Weights of a small transformer language model: width 256.
MLP neurons of a small language model. Each row is named by its layer, matrix (gate and up: input weights; down: output weights) and neuron, and shows model dimensions 96-223. Each number is 128 + 24 x the weight over its row's rms, rounded and kept within 0 to 255. Numbers have three digits each. A neuron's up and down rows have the sign that makes its largest values positive.
After each neuron's rows, "fires before" lists the tokens most often just after its 100 highest values on Wikipedia text that the model never trained on. A number after a token or word is its count.

L7.gate589:100113051116146126091088125145135130129156117122105126093109161171096132106130163132096096139108150147132166161134112157101140137154144125154142172125095130128142121132130074164121156136114115138094155128173109172169099134162134146140110127110086134152126151164155114107152116176135134101120126122115138102153142144131124111094134107129191165158088149081155143124143096117124068122141
L7.up589:144107095145156126152127101112120080079103126103100112098115123128165160157127174147148144130145115152115074136159130168135134116098093113126150132132105125111144162125114133109148123142161166123105148132110133160103171083111130168136128162137156109130121131080122112107150121112156106128152118144107122099123097144153137101130179132128094142113141057136107137163171099117139102079152
L7.down589:093120121127135139070142120128151132113088114158140154088128152129130094108135121124113132140130150120170164091106133096093161145156120110134120137146132120102123121129101086121142123128125145112119127091117103163191111097153127088125127129106113112113114159130096080124158142171070130122133151162142118111166134142143160108141117135142108120137099150124150159106119143110089125149143
fires before: " " 38, "," 20, " |" 9

L3.gate672:133084152095102107110107154085115112150119115089158094104115131149143137110143108157143102125110129163174120174100095129116144143124169155149138118100109149111115141154092111138129146118134148107150164123112095131084107145148132133125141144174102103111130167106171132140084142169123154135153136131103109169130104110153125118099140146122147140094114121187135112138167114123170138113134
L3.up672:147104106110125124144157153193123141162167137111139118142138151165157081132126132136124147140116156117141182154131121144115105160133096163113147118101112081075107116127097125109180135130126119099166171134101141149142145121125139122108182072153135147110068116110104118124105133124125143125111078134117091161106116170128109112139075160125145122112160148113143130158151140111114150112105
L3.down672:112073172126100132108127134090097116140149114099106099093147117099107156133122091142103122130133124146079138134159117109079155136148133152140112143179127113129145123095118120150131160090152177144067115121178077160131136165193086142133077139151138100116173164132180133161163132097133131126160138129098125089179137115113121125111126124105108112127136132140188097113098101117139150123145
fires before: " " 62, " |" 6, "," 5, " medal" 4

L10.gate98:137120140131170119155136101137131108100120129126128149140115083105175107145132116166133142148109165129125095132144120108116154122172124118139118122169153099107159155091125136158123103118104147129117129099109098152128123108156140163087121183110130157152131148089138139160101138150141145131119094156136161098140158085083105183127212135144162139138154115138163113176115111114099147133152
L10.up98:100099138116124160093155146144139153152159097136139119124111146118100087151131141080135112144155172127162148100112131132158158147173091111162099142133137102134160104129125133137130089105143105105112112172095177130097161165124129101129155108135136121139115113119111126122109122120130170145151092114097127108148121130113142107130122105112145088111084116178141137117166134105136129153141
L10.down98:102133151138129137138180144134137133132108113108104143114132068175164156114137161108139121090128115172135128108093133134123114099099133118114144143160095182140141124172122071086155150098122195140166146125136095127096126129064160162138102170150146167130130156151133129147109136133155111077109129148121120145125155146154149102155124104181110122134085081120125116116081123141108132153149
fires before: "," 61, " the" 4

L9.gate194:100122153142131116089114111103125165149146130127153126107141149092129176119151116121147100127156118172122142103117131137139185080068125112149123161106137126128113146132133140102120129146113104121115114097114125130092134117104119120131118161116134093083143136142104134141147094156135185126094084101195145116146174129158144120147149113135120109138125109121149128143127059096171134152127
L9.up194:131115117125169137147122164128123124106132129141080106093166162125148149099120137126141149143154113090148171137114132164170117128132114129133114139098166129108067136114125117124087159119146130103130122112114154150094095123147098121159181156118117131122180119111106074105118166112112182157128098140142116110131156067127165120122148138123149147099107126136131155145107115205112096128155
L9.down194:117144153136099126142079127120159081132132117084147180157109099113049141099135145131126156156162093109143079123137113123140120161146122113120121085120115125137136119141085108114186168123123125140089171140121120164154151113139121142139106104142174135146121151163110127151126114126114114156161199149134111136108123101137130143172106131116127107136145104088127127163161137096117140136140
fires before: "|" 26, " |\n" 23, " was" 5, " is" 4

L10.gate520:129119109121152154116095118148108164143152157133098117143110155129132164164144120079108122156123107142076130194147129129145155115146101129121136083147118148104120142132128124148165158140147132088123147127154093110101121120110129118146085140152115131153114134127149128098115180149095097109095133122177048134108101071120136132112136090097099131088130125159105152142118122122101123109143
L10.up520:114093127126128138139151142122151110101115164148118117095075138098139116159124120110149137144104104150163129112104105115164162116125147134156131086099150114180162157139157146126163123177156148125104117153089116136112144133152138142110080109143138127162152117106137113120089147109137128134134115134140141086175117110117102125116114172132142114123131129156122151104107128144089112187123
L10.down520:113137182128123120123122156154158166123106140149162139146138116128108112121095145137154120100131149143157161109125115115113095154091120117120106137128105112145134099111142141099149135126141103089120170105130093119116100097140115142178112098167116102137101136158161169094138152153130109103110161167135057093121138162123134112160118123143078167143087129096097098143122134129145128137141
fires before: "|" 78

L3.gate113:152141132069092104122122112117127114130132130084141130144153127135130100111129133142096149119076144139139151130119141182111087128096112118159133159076119114151110129138128076181145158123144137123122153125111133139118125152132149131100152055117190152141130079133120102101133114177101072093083137097161080120092123119171113148116068117125125134149092098101167120085142135135119109153126
L3.up113:134171103125133115110110153107125141082131130106095101170134177131141119157160122146103146129121140129128174119142099166131148137142101139072122095135127106073154111104114085112158146116124168129079129138125090142128088124155091103107109132110129106102123143143071101122112128156140073139103132115172079125123117137097097109141119172162134102120168121139136096101152095126100128149168
L3.down113:129096149159116139114126135130158141162134131113119157115151115112113100169104154115122139122150106118124101101147128122134119097090108109143125163110131087090098138118175129151126156142089096117183137108143120146114168124104122083127115127118098104151125129126208124098103160176139193136181096125144137141111126111113123160117119120108137132140134095124132171169135128158133094143129
fires before: " " 53, " +" 13, " ." 4, " Apps" 4

L2.gate338:151162125111121131122133114139137126108088096120149116147120135081143113139143090165150111140112123118114129171084124085179164108150116167097121118106146106104105139131111097157116106122108142127120088160129141117136144127091119091130160141120147126143175118110106109078165116099124189145132111116137127121119125142156117126135147145122127151141120123104122146119118137092086127135127
L2.up338:081099153151129135128174129178125106121139122155108161110097103182120136137101129093142112133107145161097146135145100143138155120135104098143140124144098104166158135115130164131113083104135152145124139119123096137128098123172116114142130141120121132113102097132134097107065143110150114147130152135150089157154104115105172127123148089162170073111167142129163108155142161117150176105153
L2.down338:164138118141144133123124126074099128127127116126126106135122126049166144119159148143116120121135120110142098127089133120106112138130143147136105145110125129077118139118115090114138158153078112117154107151167146169146155125097119148115102162150126138136139113135122117103163109169112160126096114122145129096107122141135040120145128156116084163134084123126104146129106082117111090131133
fires before: " " 36, " Democratic" 10, " Candidate" 8, " Republican" 6, " Liberal" 5, "," 4

L10.gate674:104163165118159124111158094163121134101186125108141120131132090086166161182123144082133137135180132106146136131137124135155131110125130113120096131142141163091149111121150110121145132179140120153095166121142134190117178089118109130112137136164121143153098127130148114127134122101089113142138156113173175079140102135092109120126168135102114146116110131127163121154130107131141156139118
L10.up674:136099133167113127126154071150140120145134132086126127124136150104152176134142133101138134149109165138102095170167194168076141155137117174125144136146101133106095098138131133132152116135131120146133142137098111117183140105147111161152113164125072157159123131119119147115157090123147118105112117126157148147131134144098154140113111130112120133166084110147118111149146089104140156170099
L10.down674:075142143116132087101095113149130130122137144156123116141169126156130156148161154168176091093132143127118147154128142161119132123159125128179083148141133132124126132104132098107128126135106112150152090104142083134125120126098165143107123110153130131139106142098110107113094173157108134083104164135119151107061098128130127153099120111136108153110126100095137149167154124095151128141154
fires before: "," 35, " the" 15, " his" 5

L7.gate592:091127143145170113123138115155093151134096145123117137153151121121138164182121114129102141112126102137102126125119165107148110094131142091158169122129166084136108118162139096099119119141094120114135119074149089150126160136097161125095145117132140142146169109110129093102095110141142109124128111142114081180164143135135070106121148059127132148141130154178106134151163117142160146104162
L7.up592:143094131110126112159090180128167103110151142131127108138118122161139150119176080172113064153140151140161148147119131133135144124146161120116162139135124113104171098109129127167159116117108114122140147142124144129137140157125116142070143105149138102083158145152137117115111162114139126105171091104132121124151156142117098098166127115156183114177150159035097109157130142121122110134125
L7.down592:088116112120107124131131121091122153161142175149153137121142107122124114130083122103130109147119121082131102122134098158092123145109066147173115127098142137096108132135147142132119133146043152153163113110111179148101134140107135115142118092122104165158175095128166138099091114142136148121122102105150167117097124142145123149104138105158097176139129133086099133117153151130103169148131
fires before: " " 38, " —" 7, " W" 4, " L" 4, " ." 4

L8.gate296:122118154073121123130111122108133104112136145159112144104164119101102135123159153150144105144086105169120147100123109136175167081107135155132101102126137120109128133135163150103094127172134115104106133145101149103125117107126126114134137171102138087137144162105118150140099150136105091144150186177133120099115187116116118106135120101115137063115110108133192127093128129178124123106141
L8.up296:129131135134140095106141167126074186117108110136124104123125107101151144107126104108127117140149132139132116155136116124108102148147174097122130123092144126056156108100078146104116105116147137118065091158107163152141142120107119117124144109090196105086100111134104110151147122129128119113074125133134075123094143144081107135184123115154138110106131147111125120126139174098138079066130
L8.down296:132105147115109129144106106138161085138150113091111156128137048164120144114125149111123121103124091114120107168121104118124154121146093175137081142155111112093147138092135130161136203140083096121135147081158124141114054152151137146127146129103121094064175130121110171084137142126103104117157148162114170087172121134142116118122118151119153118164137107098137115097106141134116128174176
fires before: " |\n" 41, " |" 13, " " 9, ";" 8, "}" 8

L9.gate35:095094144128112143121125110079134121145122101096114104105139104128138149134123143094142160090146106138142123119147127098139131126113157098129133168163124150120129087100143090103137173134135160119043118122136124081131159110098108116104100138137126115160114124116114157138138143151082119105113123159141152153119130101100140141144163111117083095107130183106159115134124153145157120151174
L9.up35:119154109094165151096121127156144131092097169107109127130163130140150138114121139153117126120103105090097131133097144127117133143103133141146139112148119087132126112115137119079140145126109125144160078166117158188102096093120140150123141094105130126171158129125122122111093133100069162132121132098183145154156132109130155119116127115126124130118109129126148110082128139093107115131165
L9.down35:090132168109136123141109108108091148150132146086119164106121103115100156135133149119135138091171126123151102099090137131161155142105112161182087088136140154135145122114126142094139131114121112156100128100108152115102160148146108126106122125133152132149156157131112116170143105133097104092120111113136114162148141138114095146108145159115121111125094122163140129130123152098167130163164
fires before: " " 34, " |\n" 13, "|" 11, " −" 6, ":" 5

L7.gate470:146112165162116122122167185147120121124158147114142174109127138139142127114174130081133106126131176154121138128137109120097119140171146139149155148125155141099123156140131104143115134138117160118095132103173147122095148104136178159118131116114109149137074136126154116085159130141109161146146123126160118125135122156112072135157166144129167140134095127136165068138131116136148128146122
L7.up470:109101124188102109142155146129129142106155144085134155087126117181110125121105138103120145129070120212133129125112134148098090136133105134144129097109123139110158095130112090134158122157102099101092130121120127197154086093122084136136142121072132142124111148116122124091112120148129150115135103139129109110145095107078113128141164137114152118152118177117117131155139160161132159128135
L7.down470:126129120120179118099106133118116153141195146102155126137130129147141187170161121163138116110158093108116139170146138120122140086120135116134121133171138104097140130148112169101123119093140148132130115164137111133098165130127125142108167121122092117139108103112113078090090136101122114133091124150094134098081141136146111112112080159149130170083130078126106098153088135089154144093163
fires before: " " 65, " the" 8, " he" 7

L8.gate256:113109125110123128118126141106083140136162119110131123124138141129129116139118105119145123128135128135080131095144113166098072148135114138114156161140150131098098145131168130104139140162092124120110154125145134103160095126109130151120109111072110145147109161152147107111058167148136117100135105104191092076079138103156115137134129096131090135122095102133124158111122115118122129078156
L8.up256:082175118142139120133173119091150151100095130114134162112140152136122092150138129118150152142117122112125147099127104128130147120100152114080142173123136118131155142117147130111142135113138087071106136137136120116113137101157073143116118133125132126175092142205109119111111108143153161151156107119142139134157151108150123081119143196136111129133154099146151111138142134126121106102155
L8.down256:087107109144164097121118108126101142161128122123107135158161098150107120136101138106092135121116132143102125110134142169109153107131112130146107119137143127102116086120151184159191114134091143131160109132106146132125129131122073076097102107113090099166122096121113118113120158120157113165154113145119097132095130092099102173118144152105162139103101087096125130157157131160129131106151
fires before: " " 61

L7.gate289:104135128118156076148090114125099149150091117147117166151160104104140128118143103074129122114118147139120157111144146138091131127125154158110110145152112119147134120127150133111164142099073140149099149115136137139140129115095127131097132106122112125117139151114097094113131133137143142122115154089121107196106146188139088110171127104111162136113169137133169130138111087112131124118148
L7.up289:085131160143148121136113126127159102111103134117123135142111146129136148135136105087136128105106152101134101142134103155082132146133089103118144104074129114118157113093131166092120134160116126126102138100115130127129135071123139124173108119124165120137100147132085125117103109205077113132104115096148133141103111126129139132128135101110074110106142154126122121090091100101123088105167
L7.down289:111105123112156115147074098108116142145117169190113123111105093150138102130108137134119099086126108089136128141129127115107104153087121130127087128140157131124118160135124143098148190198123158148144142101132094145174164121145131096121121094113162102121176125128157161121089111143137147124135120095150125164156112145172112150124128133126162114127149149109162150121159087121203123148155
fires before: " " 32, "." 29, " |" 17

L8.gate559:135146108121174135131152174125079133119090139105133113164149149131141147134135107123106106092106167139115143140122111127158140107143113125115127128178113154148114139122132134091101100139137107102152161170086120097074056100098090120139136075127071130152146112168120107106174139132111168158104132143141067103099150094156120165128132174145137148117130169140122187126128163121142135070144
L8.up559:120112153116139173139156144152116118086136091089160170111162122108127142158104128132107148139145113117140094139128125110103086128137153096105117126145176077140134121148118142106117145097136149089108128131132156090109145144128151131087095186124124158149117134091109127110086141135133147150146093107133116078113147151150151116116135125177083125112084101139151104126100100168142113160122
L8.down559:118097096135121131142116114133171139102080108151146150166140155157136108128108145136112166110105180098148127085134129127144115071136090099112127159129117150153144111072147115089142099127143133117103128152101106153107100112146131145115140124102122111124153152141065140126101159108118081137130166117119097132149116142120144144100120099050141133083175159091146140138133166150133143129145
fires before: "|" 29, "-" 27, "20" 11

L8.gate279:126156096191158157140116162125102066100085107112168104106097124161116130143116126116129146141128131138102137160140096105133111126135087149094132144137163070128118125145176120140151190132145124102099134171130155129156090090108083139139150125100116117142130115156139146121106134099157147096104101100153115080097120156161150106138140119080138134168119111125112132161135120118105108158129
L8.up279:112099101153187145094164124102124088122175127110142160137094151149112138139133083126133123110106116162098130120160072105111134081108084147132149144171145126128099117112119131122117142111109122103126127139144119177099137158123096114121106141118122122141145133134186120112122078160102112124130098163132108124103168108150123086115181135126083163098124141148150172124137146174115130144171
L8.down279:125119109098136118133120110159180125159117145118133090130135124085100090154116160120109091153153114146156158083144149135133151134171124108109112140111105106110125123145168157146120138166104136139152161123108160070131100115139118108146149111138091126148096110157100087122131175122150163140120167121137124129111111127083099109142111156148140163159122152139153082164105130134187119109130
fires before: "-" 57, "|" 5, " " 4

L8.gate213:151122144112113119101144129111111118111182150132096160109131096165110136115108128128116113117104133145068140124151147134085105105103097151103162112121143138120078078126188203133126140132136099112129127139137118127142144079137109122107118096147095126174158104134131105091099123141085100130157120134180080095156137138116139137151151203134135145077098116108115143085139110132099141124156
L8.up213:098126119080093098078114131114115092104140151139099152090162139134148093117141141179094118135115155155105132115154128108119142104098126158111143097106106098148119075183113174164121131127137168144116132125140144170123147125158130129127107102098124137138134107086117107116082149140116145163157069135125109128123178148133120133114156150153105151097137138141083126147108142101126127146166
L8.down213:145107144143145119117134162082125114138182128158123104158099148110092122101142140170123151123124129117162164114110136141144081122094114082114112138125113158107133131108144119147179130138128149134116151119115113086072094096132115126087134116138101116162105177125127141126132173112165147150153179111130078138110141092101151124110110148118126148148161162163135136157114134117129110156154
fires before: "|" 93

L10.gate689:145141113164129151122081099152106142124128113121111106145122150094127122114106158106138126154127140123128092105129066120124143145142141120129169133130162145151117136149113138135101161179075145120106105130155117149117151178133125088148109103120124145133092131123181136141138096135119124132136121125162124106101150076143155129122147127147112147141162107134110116135130138128112126193113
L10.up689:191127141135166138097121145116135106131114152134177111157123149109112121135114127116135110155126103102139170114117105122110147170123114107159125121140137120135137100089164128120105159146137124114099147096112135145100153134100133124165127135162117165162120133154157123112118094175152118137161094119130157108129119074140141178098120149124130119138092066136132131124103136104152141144118
L10.down689:090125093116135121124158110138118128134129138114132129105114110131098141124161109124140142126124122122101087126109121132127054130114134116111092132127163103156171149163122149126137132095197110127210117165116153126133124101136137158122116117112139137113103122103119158175128158087128122119077131160121127140094153154140117105148091155131123133113128116127151129163095115127121123130138
fires before: "," 26, "." 16, ".\n\n" 11, " and" 7, " in" 5, " to" 4

L2.gate521:110160130135128147096174114115104137128155086135129144135090134127114109135152112065168163175123130100165167113160147120126105128125147151094125105139105128118082158093147121129137139127158118105138138147136155086145146142098140113137073104135146112113103153138109140143106177162129122105150087115150120135134131149132144132174088115150130094143143159135085187112123144131106169134100
L2.up521:119144086110122147147135103133142150106116136097146090104106126185140117149115177154090151146120120128150137128103148188179166121162122117107187105121165162116153120097168123132160096112135123149133108122110166139168182095138106158159115089123155126114143127097173102137133102112170119128172142172078107091137110169142139149124108120166139113130108143096132136149123136136128122130124
L2.down521:130100146105115077115129174133131122163138103182145170147180132082117178154121087098142153109155128131116102120133107124122097108135118142155102149138123080143099180150105111136098124139119101118075168149118088134110088133121147139090127166136092131108108140168104129101105136136097132141095144144198126158105144100104096117135138120106094138128152128133143105158152123155105100108141
fires before: " " 44, " Gold" 7

L10.gate657:134171171115141111104150140121113160149137121101164137152143126138121160136171089114162117108109140114099130143084115130072118133143143148093135109143160178133129139117135147098113134099109104138165157131147125134087070147139117137133122134160125161096096145159136156167149107106143125104158101133102127150140139121061126123131144132160161124111141128117109109106141130109140169118121
L10.up657:132093105141138117092143152117101115110157116126106119145114174135104102149146172109160121152084165148172121114132135096102132122120134125087129141135086113141114098117122131124125141110101093112119140128139126115145162111120116131190118146163104106115139108147142110083138082130145099124121105094136169114149150146161100154122128128105155133175148097098128145143124115138148111112106
L10.down657:157176115128161100122138116119139174126159098146131102138149112155143060114078116125135175091161117161131154102113149112142102155148111114099150140106093097119150089133111120107129117140136117134175116147109129136130125111136135114129138133120122123181141133126148146130101140101173165127125124111101124173115109085100121115122127169115098119155105147139070113123124115126104148138145
fires before: " |" 73, "1" 5

L9.gate681:118140109146134143116129159123146064127121080112122114099144157148152113139125082123135118139168164132106158100141117130160099136158161129112113126138133098207138130144120108094146145161081121161148132143120139145145107088081164116163121108157109133135121180124116125162086136134134152096111154151121078105119127121123130172130126160135160110147126127161136069131126150092141110123080
L9.up681:117103120120098132175154143118152139131139172143129157135134133121164070135123130171127144145090112111172161093166133100121131173119102132108176134131140136107140118115147144143101135127108121089115153104109127138158119103130150182113151110088091123110125108145127122122158073098134145103149119135142148124148145141140149123112119114132123104144125137127112095154179087102070145123123
L9.down681:149112122109118108161109145130159133129149124104145121098093090114129099063129133143131125105127128111130116173091100153123109166115095133138126127154155129117148092156161123098128137132152110127104140146083134173109125113135133133108160128102115138127162140125153146107161136172087111142165129088109132106137114133112144134145177106115181108136110144139125150116118107141143170137116
fires before: " " 33, " |" 20, "," 11, ":" 7, "\n" 5

L7.gate212:134168111126161099155123120124106176106090091151147143126134108095106158087110141117114133138162137163110152114128116127107133082118156119147095158101155151136139130105121124083152140072104139149136158153128123101122082112108096128080145133164117122103115117148133104128115152109126154109123106132139133067111130132171093159107143181114173078143112146153110126108116145141098134135134
L7.up212:133146100129086128122182134102130122105152125140072129128127129139120140121123135137148156103119128161140179109117105115177102152107170123115138122134123110051122138121127148143131132107112146095122126108124151140098145097121126187148102104122100137155144112135080106099103121139086158158103144105157118134081134125146132110090152130139116078135115077129093123124087140109117132131133
L7.down212:098100154076117180114133081138164100153086113103130159135157131106122126149105105152074169122142129137143139117129129158089128115132068136136098142132108124149118116130106158136123134182106129181147120147166118118138127152145137124128137131146117137133132127128133164121155117144119130166144137119092112154135085091100118155135077101084136173119127147168147137100163144136188096118133
fires before: " " 36, " ." 9, "-" 7, ";" 6, "." 5, "2" 4

L3.gate695:103142138104115168088116124093138085157132159137129146152119158124089108110134127159098125132123149098107095160086101147096143127118197141109146126118124103103151110134138112109129153144112101110143153154109148137152069135130179133152127144142083124094146129150101141111140130111152140109149122108139122164156142085100108158128077105160151152084176128160129113158150145118149125089105
L3.up695:104093116141169123164153099142166089092143133154098120116103123138102128086178136140118123158161151126129167140123158115076152160121136078148119111127161120161141115115071143146137109125150113125142159127144140090102134140129100082106075131087150106140130166170114124120136115099124146111138098076114135185065164145139153141147157123091130120143126120135129163123166101113139126087115
L3.down695:121144103152145151119122083144134104132133144128178117135155135105137102119082095132129128083143140140138139122083141151152120135133153120129102120087137178105171135122116145153163085093131175114155133093148148148095155097073112162142133123128126135138133108070163122168102160121136121137127122102126172141109121123137140161120118125080149103131102151150131135122106129156151104187155
fires before: " |" 71

L3.gate136:141116112123134141122120153151105109088119154124135142175129151104143159097126149084150110111163084136136145172133115174126124175114144117168121144120128096109137158155113132139114106137091130102117139123099101110142099096111156167134136129100153136107145093119099135096101129114164156120138102107136119148129116143121099140119112132129146130129079115192146109145156113180156081102136
L3.up136:116104109143146191116157181140102092105134140099124118151104154135120095131146129127133116093155078108136101191120147128124126131142086105168154171106096090130121119092131130144148128167142173111126134120096139153179118134102116124139122149067122131141117095114114116101166109137145158094133082139113144078100078140119123138176127093102131124113088103122091100134132181121118088083137
L3.down136:149142134116066091156136094115114178114110082143103149088155132184102084133109121150143160163115158132129126074118132085141161123123135127107152120133113146103119113149125119143115147118119101117134118126151136106097129136138127082093101134177131117136113156122167151118128133151107086159128126124103130140112156142134137137113126097119104118122164127098149143111140114117092174143124
fires before: " " 51, " |" 4, "f" 4, "ald" 4

L10.gate567:114142142130159133138114096096127104120076119134150139113132115096152141118120118147171115143123150081143152103137118094119162175121136093061129144122138065153108108133133119136120148132156125133120128100099142123121131152107150130143102166121123143134112119108154118181109185167118152165126115151136171084140133112105107187101160155144124125122144107101110080113108122136124133133117
L10.up567:111106106103123102125128138102112169132163108113109151161176110100172132106155131109148107152152114143131153147132124109128128129135082102118075141130141115173119184106130134125114155114097140115131114092130122115108109147109108159106153095094084166131133151118136092110126128154149157121112178179128093158104167141151115105129148100129165127138129141109100133175061118096078143135139
L10.down567:133119092173147154149135117138155121141105161133165130106101130105141125113137088112135140116113111063112118142104129134151125130097167138097178149110150124079122135148137173101123119132189126133113163145157160105123142141147140126138119164135161144103131114133148095135139184115089109096116139100148128077090093124109079155081135183165113126126132145117135117092146127161127123139133
fires before: "," 17, "." 17, " and" 11, " in" 6, " of" 4, ")" 4

L7.gate389:112107110068132102120120159125138125142147109106128148122157135151150122126103156148134138091131110137093125168125073149131131089163145135143125142144105147101161142162096123132092082115125134132126131127125126135123085102110126145107110107130118121139093134158129123126132133187114138114130138070110128110138097156097112123126144144148131145165170112166137145120104145136126100092170
L7.up389:116135131131137171154112128149170130088131112166170127132131117072097096145118104165112146150124128112118137139077143147102117139119106123155138104090140137111095125095130113176102123144140138123119142106126114168107113157119115088124135121115108155159116132092127161109103113136093173145136122127151136126091127126141125144190131109147108135078102103179103124129127152101131145115159
L7.down389:122157157138084150161128117161100162144126147126129169126141156098157110103182163141141142077123124145144153137129156153120116141158163152147136128132162109142140107117119101104129168164071138150117129100109189099127124146146164146152144095114111096144105114139112121136078142096132117145088140120110147149097097119139141137102132094155137087161124142097146104130136121175109157122087
fires before: "-" 34, "|" 26, " " 13, "a" 6

L2.gate308:099135153143126140136151147111135126161139102136102137082168142111084153124139129123117175123150134142125180073164082167123138089133136129187150087128139103156155118175124131148140177157122073183128133139121150106084127134123155113139129156129142105084149092129118121133122174125102124134088150117115168149133107120116147111171123133123132131119134099120137116130139146151188139169166
L2.up308:138121136129122202131151144169129115108140171116107165111127145178106083150117174156100117088142112134134135054179141128135129128177136137155121129140156090142136129160094105111132127153114116101144083140130169097137132135143160108132114145124119110095158114163158142114111159156150140161115132132105194093176090104149145147131166176109118091113122113167133168109152116157121120161145
L2.down308:127130143137182090123122105122103161136106128121184114146090098122162150129122092116161097141154098129140114171124132094133126121131130150108115105131109153130132143098148128158116136130148116136089148124159133139124136148120072176077138142121134127139130172129052060115115122112092129098096149143163080113117124132129111108108141138141139135136097140065154136146121151147132098084163
fires before: "19" 30, "20" 30, "18" 4

L7.gate441:101155113099113139105131124135168113148163105145120126110141104155083135138122166157128140150125114116112155119132139153119144153095129121103096142168086118138113154180103136161165110107086127144162124147173120146118095099095144129103171140122066110127138104113152153128109137083122107119130115120116147155107139134124127130166103137084125109107135148080164152127139081144144103140143
L7.up441:083135107179124078118139098102094120144148112116146150138105149117117102120139146177175187129139138141189138116117121136122145130110142098115122110103155158124086138140098159153173134115147154135107077186131141139134131136125110089149089150136124168112109140153107110137100121111116105091105114115146196091174116132130090134171130168106099133124104139146106150111121146127103114114164
L7.down441:175105206146109136143087137143088106095132163124114110077123143101137121105139114084071095155143120148100113130109119129121150163119126124139135151117113134108174131117150107133134115084133118129149170096152138086116171111141101105178153114131094153136147116124109140124172108150099119091162108108152112128119106162126124132087138152124145127117158154083108131116174151125116129099125
fires before: "20" 28, "19" 27

L8.gate82:150130134063121128086107120127141164145151103133120124153103167107140152116112136114126139117153120149112122075112118099134089142082141083130089160127154141137131112146148075157123109127126133110104165134130119123098134140131130103159118111142106090092099141148103101114128136134153146077147140116130165106155153180097136126121149108101158138119158118083193160132129129141163088139115
L8.up82:150155127114118127154112114114134157137129129111157121150142137123160122165107170143092156149122124158142145111136146143114137127163113161093155147087139138147136090132104096091083164135122116134114143150132093154149140135104112109142147095073130101147094123084120095091106121115121122123170166136102111093083119116134126126174109100174131098161137146153180121130151157145100081139127
L8.down82:137099136135102203106153135136097070148146129138140126114177128131088131126149186169121097103133052120123177148116160122138118145100150156142133144134095155114118133133146136097133131067151132151130123145157113136088148112168092177165131140128118138108137131129127103147125142137149108121118108144126117110137131115093116120137136137149130144128090149129113087123137129140131113115120
fires before: " " 96

L8.gate550:117129151118157180123153190133098145147069146132102090097141139117150176142094051147120149089098123106104176145130104111160137110116127130102124142157109132130145142118157116116117134108114124142114165085120094135115131124128134152117165123159111155102163145104111139080110122173097120095121105116153128147131158126125119099107125137099117142140101164107142139110166116153142134118115
L8.up550:103112093121145099172115144105106151119145131122153121115158132087145128110103097124095099181078123172112121106131130151141157112130166102142120097115159131133130097152104121135099160096125114117112103140108109063062112118093124122101083105060138140164090121144127096127154150114142092149123156119139125136110156133104143143127157128132128153168116158119115120125118155115139128124136
L8.down550:095133127121134127124095161191109103105101118175124120130158142150121096126115131114107128100122167137190194123134135145160163114134115077142098133118136117148128147096146060113099149120079143148113170109134105130122091133114092163139141131153126147130159150147168154144142119132149112161148166129151122082105132119136123088136119161102152100083154115141148185137148089122113118125141
fires before: "|" 99

L10.gate439:122120115106094149094118154139120127110128148158194114153188136124098140120128150141127123128156113150135121095126093117179126110143198106154064138146131120141141142104115115109143137122119129144132185130160096134133140144157133163102164135094144125119082139105131096169084160184138142125161126153155110118143145135129136115111074109106168123146111162124128136098131102083145128088104
L10.up439:116146095127146137118149127155118159075111109147178156160103127136122125091099138117143113102130122101135144148098121111163138134142171140092147132137143170105116123082108146115170137114127149147147131130137142082179161137154115129128130132084147106154123154148088105131092155138095124133093103132122129134135154146117166133154124133147100073109169140124083149109090136134098121112112
L10.down439:119123150140137090148163108133146143137121160115138152123122125133147100161126138113111129115146130092118151101159149101066133091119096148113136103130143141106122121120140178122110101143149126113116088124125152175201106108150137116106099135152159160091134116121155176098115141111120141158133132134102116116130155113147109155129097141177135122113176137130126135140134124173162170116178
fires before: "." 45, " |" 16, " " 10, ".," 5

L10.gate305:118129117107123102140140074118159100091102090130119149120132143148146117108093135119139115141152112124137106123136139127148093158109127141116130138173107152135099122146142122120116190136087140160089161159171163159120165129152170140164117138140085134115138162172161122096086112150133149116149096120144106115133169174130081127122139152142125128131157158152144140153115125109119190071121
L10.up305:118088094125133119110156135132159146162132136138122093103121102133128113153101179137083125132107142119136125104162131141096147115101081117093127092168146112093147108158137136148148132163095151113133098122152101154134152113127136130128056123151134084140156168125165117139101118199168104143113125141109168134137128155130163092107116083099131116131128152141084119126135133113145104113146
L10.down305:113141133152121151122134131148137099106145123128152132148165107168138081153100137133142183101103069142115164157109107115132093137126129122126106098103099115132091143118149113126149090136115084165096123102107129145139124104170149083120081135134124076186154125120126110138142174117120102066145155136165155134126100110124167149119140108128098150157133137123131127146171114128117141114147
fires before: " " 64, "," 4